{"n_layer": 10, "d_model": 640, "n_head": 10, "n_kv_head": 10, "head_dim": 64, "d_mlp": 2560, "vocab_size": 32768, "activation": "gelu", "norm": "layernorm", "norm_place": "pre", "norm_eps": 1e-05, "positions": "learned", "qk_norm": false, "attn_scale": 0.125, "bias": "none", "tie_embeddings": true, "parallel_block": false, "init": "normal", "init_std_qkv": 0.0191, "init_std_o": 0.0, "init_std_up": 0.0191, "init_std_down": 0.0, "optimizer": "adamw", "lr": 0.000499, "beta1": 0.95, "beta2": 0.95, "weight_decay": 0.22, "lr_head": 0.00335, "grad_clip": 1.0, "warmup_steps": 260, "schedule": "wsd", "decay_fraction": 0.691, "decay_shape": "linear", "final_lr_fraction": 0.0, "batch_tokens": 65536, "seq_len": 2048, "doc_mask": true, "train_tokens": 561000000, "steps": 8561, "dataset": "wikipedia_en"}
MLP neurons of a small language model. Each row is named by its layer, matrix (up: input weights) and neuron, and shows model dimensions 64-255. Each number is 128 + 24 x the weight over its row's rms, rounded and kept within 0 to 255. Numbers have three digits each.
Before each neuron's rows, "fires in" lists the words (lower case) most often at its 100 highest values on Wikipedia text that the model never trained on.

fires in: "to", "with"
L5.up1458:114156122122136137183144098128118162140116116154150150151147096177103118139138120108090133146160136075142142092142121116124145154122112162101151116068143130133114123132117121124142138130104126119152135145185130137158115095124131114093130147146125165097102112126107113113133110135160124139133168111117127125112162131120120161135131082065118135130114114103139114104096152118135131092164148143169072155150078136121109148111076083123133124131133155135136103146151140156113133196148140120137097141157129106119134096112149076124128100134153118094115130116134122129128127159102103130

fires in: "to", "can", "will", "would"
L5.up1946:158149139133126143126144150116101059147149139134118116127101118159140107119127133158120144136141139127121136117152121137135139103155161154113137117124148139097137111112175114141113143126043137108151104160159127100128144091128123145119127127170147129098092138146150102135118102132112116094084166132131146132092117152110105157137083123122106119100096117174122128155123086072128150133082196146126121149147103082062184092119138157099096156147143144124131147185148139133164145115112136142159125117152140107129123131135125136123119096131169123125162122126114150126137127097158157143

fires in: "to", "time"
L5.up405:126181139075156155106108120108111176116121130137141150170153144144105155086089110099057080138111075143122131132147090142130125086113077117129083150137117134111122118142114139145123113153148105088140119181116141083119128111158169127144143084179172123122088176155100136132099155153135104124093140102154112116128136184139149128138139119157113111107146110149072150141103099077125080125121127153163109131140099123126148153125159114097105150158121126153146073190106150101129124119156133122153129078145109139088147131123126125091116128107161152157141182165101095112132138122127145136

fires in: "as", "to", "into", "for", "with", "his"
L5.up2522:107173114095192104125130095118084135113156150087121145109149094160159112083111128136116111135095098078144150134129088134116102123083122118131136101107114143127145140151108131135148111144093114100152126137111125126146126141165103129128126083153103131134116132156094126112110089144121116176157132133133139113132127141112137143183116104148132135142156115114116102141102114080128091130147140149165128140140094110095096117125083101137103149107150151109148087171107171125154129148157153144135114104154109132117133132135128142144133134124119160120134172120142139095145158121141140136

fires in: "not", "to", "from", "without", "in", "the"
L5.up636:142104131104149147141142156109120097122150152136136116110124130135130086131117118100140136148136192139121159118121133135114150120163122152113144162147159169142106120112143065156123090155124150127097141138132094118150092114115110093113150134125111149109129139161159131130126128137105137137097146097132163077095167147132124156148137124122103134100154150123157110121110119137128140148097152139140128147145123132131144147094144160148146147100135208129106096114100169136117080141116106121151110148169136116127141157104155111125141129117101153087154116093135130109147088123178073131

fires in: "in", "to", "and", "after", "on"
L5.up395:153166133125156178163099156125112133125164137140090141110117138145109108131116122111096100148113108141135164127122101128142148067133080155117110142127121108167135125188140109153178111138108091135093119177121130134147145089103098132107162167140164193069105108140112148166092127151107111136105151116145120123152134102126125122142137100124110147093149094107120147130131118088123132111138118147119112154124064146144135151098166126125124144113092131113092094116143148109116079107161137137140135159118146130139132144138122107127156083158120151108144154095123098142121133130136126160

fires in: "to", "not", "can"
L5.up1530:133109123154068138132109159090108097136160102132160159142128151148131140072077114128060099132074057145130153130152111150111134120128107120143140119098155155110126123113120167118144142168135124102185151156124159099114171132104151139102140109130156137167114134171138126148132129137140114080126126114164115114159126124106163148184121119125130129131142108135102151157107118117121116171146128161141128118132120107108162112146133131105144154158119159128113119161122120133148148167146122147153125132140091135102109178123121102122141136148173148112134177121163146111130148139148105114

fires in: "in", "on"
L5.up2214:102168111119142110178100098123086159109078146169122184114176149136141143115150152137093112137119111132155128131123130133139100147124125164117127136094136166113124127117152138107136095160106108117153103131125113111109101113166085149119140094153155128117127133106095147138129071103154131114080170141112113160101149131116106151131079099137125134155120132120129143127109146134147095118120133145146142159130120145127134152108158163144089132194148109183158112099090163117121102132127153122104165085124130113123113130177120147133149106123106111104164164128110109132137143144128143107

fires in: "of", "in", "on", "across", "around"
L5.up320:131132141115152107131098119139129172096139149160060149099115109150110076091158118148115061142099133157135135143150095110139105144106113138124110103139094085125133137110142151147136114133138081120143133144117096112085124170148136145112164101126158108168143149153143082160083138141117108108120147090097094124149165115130127150135116127107124109139138128140174089130106137128157119125125094157132106110140127077106142148137148109103094154127092135123112149110105110130121153153164142114112136133134119122133156149158073166162131120114096132086154144141138111106094129111150146150

fires in: "at", "in", "near", "under"
L5.up707:116157131072080059122112150120154119086125136140093091157129124122081091099105147157098104142115135148134118120112121140137139149134145139133122135115083148095123126088171141141157119143163127113139092137097100127110113172143085148171141121152155096148093125140092156122127119119156155144106116129094118106123119185105133134124139099115114141131139152102154137134123132122173128168159135138117068109143117153135155152124152125142165121165077105123104119152096135113110101110118125117124150099130147082137120149134067144165168123122144150144158116120106118144105121113125142151

fires in: "would", "can", "may", "could", "will", "might"
L5.up1438:127152134128151146132138115112178095092108143173115164102148118152121128074110124192140129145116139107106127137180138143164157117144101126113114114097123106106115150142109089125130107138144138093153121122166124113140114117089061147132111113164144152089102071119143113118112152139116112099080147107141099121128133181146136118143108110146106130082112148138141165123119109154104144153122084121140120103138127149108154155121117142132111117100114208167115108163124129172142159137112148146189151118149115120125102117139103112143131112137132137117148128095133125150136133063166141183

fires in: "and", "a", "in", "by", "into", "to"
L5.up2307:119137160076136098108133076153140138119139109147141129098109136151138165111097067090101141133143109079123145092173126137155162155091111128141145117114108118080123099138094117158159110138131129069154139131101169127152106097097102148116134120164122097066127141156144099098099165137145111108140117147111136113134158097135144147152146118123126120099123131120151087128084079128161141159115162148116146095074115165153152191121116107179124130151097153141131118204097116173170115151131144148148145109181097131102132129145124173099132116177188122147114144062138136144146165115130158095

fires in: "a", "in"
L5.up371:078163106101118158142106148080099135136118130150113174129157136160144152109102121162125136151133122175169136154150070122090065125138126155109064118129126094133114106129102132137117120135089088146154099142126166160124181131124106139136131138140153150121093127150135125168155122143138136103112174101099134121127124143166131150149088115109117121119149132130122113118119121085157158155142089137141106122137124088144132123094139159114077169155104137125136105130142137131127110102134147104191130142102142064118121184099134145141118129108107202084128144128096105122123112116118118171

fires in: "to", "of", "from", "social"
L5.up717:151150136108147161178135105098137168146083131115165121113176121158147091105113166110113137137165148141147126108139135162153125100129078147119098139122126152110112142113123159131146149153161112101120145086151121135137113133104126130152180133146128149089115129115104090102128124137109125139156165111117162121075139113109140174127096093126116108134124138136156107104108104114147126142144137158151063117157109163142095137131122119175166132137129166144111155138119164159128162096137158132189160146122127079124134121114185136123158134125116127074126126125128139094138105088130114150

fires in: "to", "would", "could", "will", "may", "can"
L5.up1467:091146117128137108125160151118109122072125157143131159139115125175154135093107142138117121145121151118148144133128121163163123100131149138141158136101124143124122116108120098140111119129102124104162140111121134114149125154118087144135105128141155130098066136148128113159143125128130132117067177122118127122126122162125107106135103099119114140123075127153094157132122121108138138172139135126103143140118129129077149146118123125137111162135135159166125153189111146147143140133128178155179134118159138117135099092125095161109134139078162098114141135129065138045106153069166124132

fires in: "by", "to", "william"
L5.up1831:151101112114117146153118114080121093112131124146108148145131103166154137113145136137092088165153102070154116132110103138141125111106106154114113103119100102130109143147103098125145123132118150117130092126155120142161119121139076145140107118139107130098081144142101128137114142160079103110105117169160105107123111142155116110148117133135121141128134117132126122147108113103112122112137157135141106113152115184128108082111117125084095104160093117133149134149105148138119134125168160164154151096149119166111113160139118130147126149101126187085148165145142151135117108129149180128

fires in: "she", "he", "it", "change"
L5.up1210:108141149091112135125160101127087112095116133111081128123145109153108108127143108170132124140079135104135157160155070097101149067160141160127148122109043146156126120108151092140137146115112109155147107102098119140101152148131166145158104128110148148116135087096110182167102130100147118111139134141182141109159132083118122157143130143095096120139130121137119099156101140174146173128107108070108094126094181151093116117104122093106112152113107150145157098111075139103129170123141144118167148134143124172135149129125123133133138134130117163112134110145108136151129149146136138148

fires in: "to", "would", "will", "his"
L5.up595:142114133111128138133132113111116097109125117131113182071144116133136119121112143175121155133126107098110155126127182144120126147135133135130102118099142078102120123125166166113150094123104117129145114154166120120109120105100099148134106122138181149107091162076139129102077150140114089152124139126109124154143125124158090115148082108190130096128112118127145142110125100145131142173109116143150133156159132112130118132112126145122118180158125170123133123139160140164103137098114143163150145154130110103140083117104082116123147100118112113132142129096131140138153122130160163132

fires in: "which", "he", "film", "it", "song"
L5.up1331:143109125145146119088122099101120103124100148123114163126164155121113117112155095141073074129081094127129166146172126133111103102130157148109107139140120165130128142143163077135150119086140134135127132135102119099111152181195116104091143117158139125139114177145077169110099126109106139118123138132188111087126122146117133126100141156089123129124146104110132145150124168152117137157074106124137146141143113146160157075128074145144109121163112126173149109121092127124134071151114128171078150133145122179152125122163122138121109126106110162117147141116151124139131119128135137187

fires in: "to", "with"
L5.up1002:103174100138081107188134133114150169135121152126140142147119100141075115120122145143133134137112127085113163078128098102115134127110099133130150090098115136115105110123130135134145136157135128107133101155121156096153110125144148109121140132143145152127115155125085112103132123116176151131124124103079108123095146135133157122148158109146102155104150137133177142087100120120138120086150190119152067104164074135125140154131137088110158129115109129144121064182173151119139133160192134121126119157146145148155166150114086076113135136184136149097122160084128161120132133152105143136

fires in: "a", "in", "an", "one"
L5.up97:150121144090120093149139118067149123132113124092120143164140133143093141114125179141124096159138140124129121087087109147060113152113108124132171082117115108119106134117126149098169143173171167129177063146084171072076141164125115093142123140135111104077110148146092138102105110155103096103091146090097128138170161126159140179096141122134135080189154147120127101131108093070144106139118153129135098152136136148103138109119150158124132128182109089131129148115098162115107155125130133137131196126118147139140133129115157133124146066152147137133125111129060131148103109096178148098

fires in: "of", "by", "in", "on", "for", "to"
L5.up189:175088106119129132156188108077104150136114108123107129145131149145112135085131087103147086130126113107133134130136171114141141134123108145138111122157031162094140127121112119102159149154181111109114118101133157166171105135104078109130150165151135126120106137096124117135087158141089195158120148133186148152119146130115114136126127100099127119110121113118142121163102091123103111143130162151143116107118077140117140146126143139141104149120121171148123140153126121129159169161134107153102139160171126120104123119126104134121129118127097133174146112128118113084100140091162137132

fires in: "by", "against", "with", "into", "from"
L5.up787:100129120110106109139105117091092109115128148116183101111112055147085106098142099088112129144114163114115133057156145110125134124125134110166122131090155184151123124111127085187139118158095148112103135165118146160166103140175147132146169151123108136143142096122139149112166121130187136175113171114140143125135113122128106154136151120109121099124116137118159108108104155091178088120151136153148107103132086140136106133163116101142108128133118147146113130139127183109098100139151123125171183137174087135155122186139116149124134095104138153103122127087146109123149125120155131124

fires in: "for", "from", "to", "allows", "after"
L5.up1931:145120128126164108141121117080070150096116207169127114141129089147110114066154110130160102130142115125109128123134113100149148093144085144115125117122139121161123125111110169123149111155126110101106106180082126155176106122082111106136138114135131129133138139164190154117101151147122148145127159120130205118150156132121154113108125117147129127089143121123112076125116119124141115140149075160158108126115061114175114127139133138123114114126153150134114107153140159124128117118141153137121097111140137094140135186158129112136142121151126096104116162111094096102114126082118122150

fires in: "time", "season", "as", "day", "way"
L5.up1791:172134119110112138137128128162125133125149131159189119129158138106175136166102086089120178126101111131154165163154113156120177114136108126132089157123109141149111155125123166143105147117179098081137149126157066137089085139147145122126139147150131165123156151097173156159149157158135104096110132118128153109094158104135159153128082137103119109126105117122094108140099037104134148113142103178139141120145085117113145110126072141143137155155160130128138141158148100140108151132141104136095140116175121121125124106159118102118130129099127152136163125118119108092134130131114119131

fires in: "from", "of", "its", "in", "for", "at"
L5.up67:127156121104191117104105131134137117133151129167142151089162121143119078112113121088185108133109108094155127150155144111122133056139143144112130143136118152139115109163146059134147089103134099104098136112101107171183149129166101113152160147121127121096111108111112113132165110131140164132122126129121141108108140168167098121150131124074112136098131127114145119132136137102121078111097141126108126152105091132080112145122084119141101117072107131103130073127097122147090131119162143161167124156135142133144123158113154122141134132146108147091123143106109098126131111139137116193

fires in: "to", "https", "into"
L5.up2149:145137158079155139115093143104154139099073116115132152115155144171096145073114155080129110123121120103096155099127155142168092103125157096160102110120139122131120153104131154151090113149151114081110145139140141101126108168157087125091154144158170157123130130166117111153104159172140120138101123131161145135148123197107099152109112121125118132127123128144129155098128108101119096131119097149139124127113081129162116155153155120150128127142109161187110128167145110132131104137124100163108129155156122106153094149160124140095125092128139137140141136093117125123125162132155166097

fires in: "for", "by", "to", "in"
L5.up1503:148147109107156118141135121098134127124094155156163145133107070151157118107136106120116097124135097100125113056154114140134142079149095133152103166131115127135150090143088091127177061136149143118139124157107125144150134102142099112128107143137136117062148154109142101124136115140141130159090121109175154106126131154113123142154091105127115116131170103109130079100126102116147148113136142167162131126125128144157162143123111123156112145113105157120122087170103119130120136092142098142153119138139111103112107134138169111117149117122121113076139130130118108140132109096157125130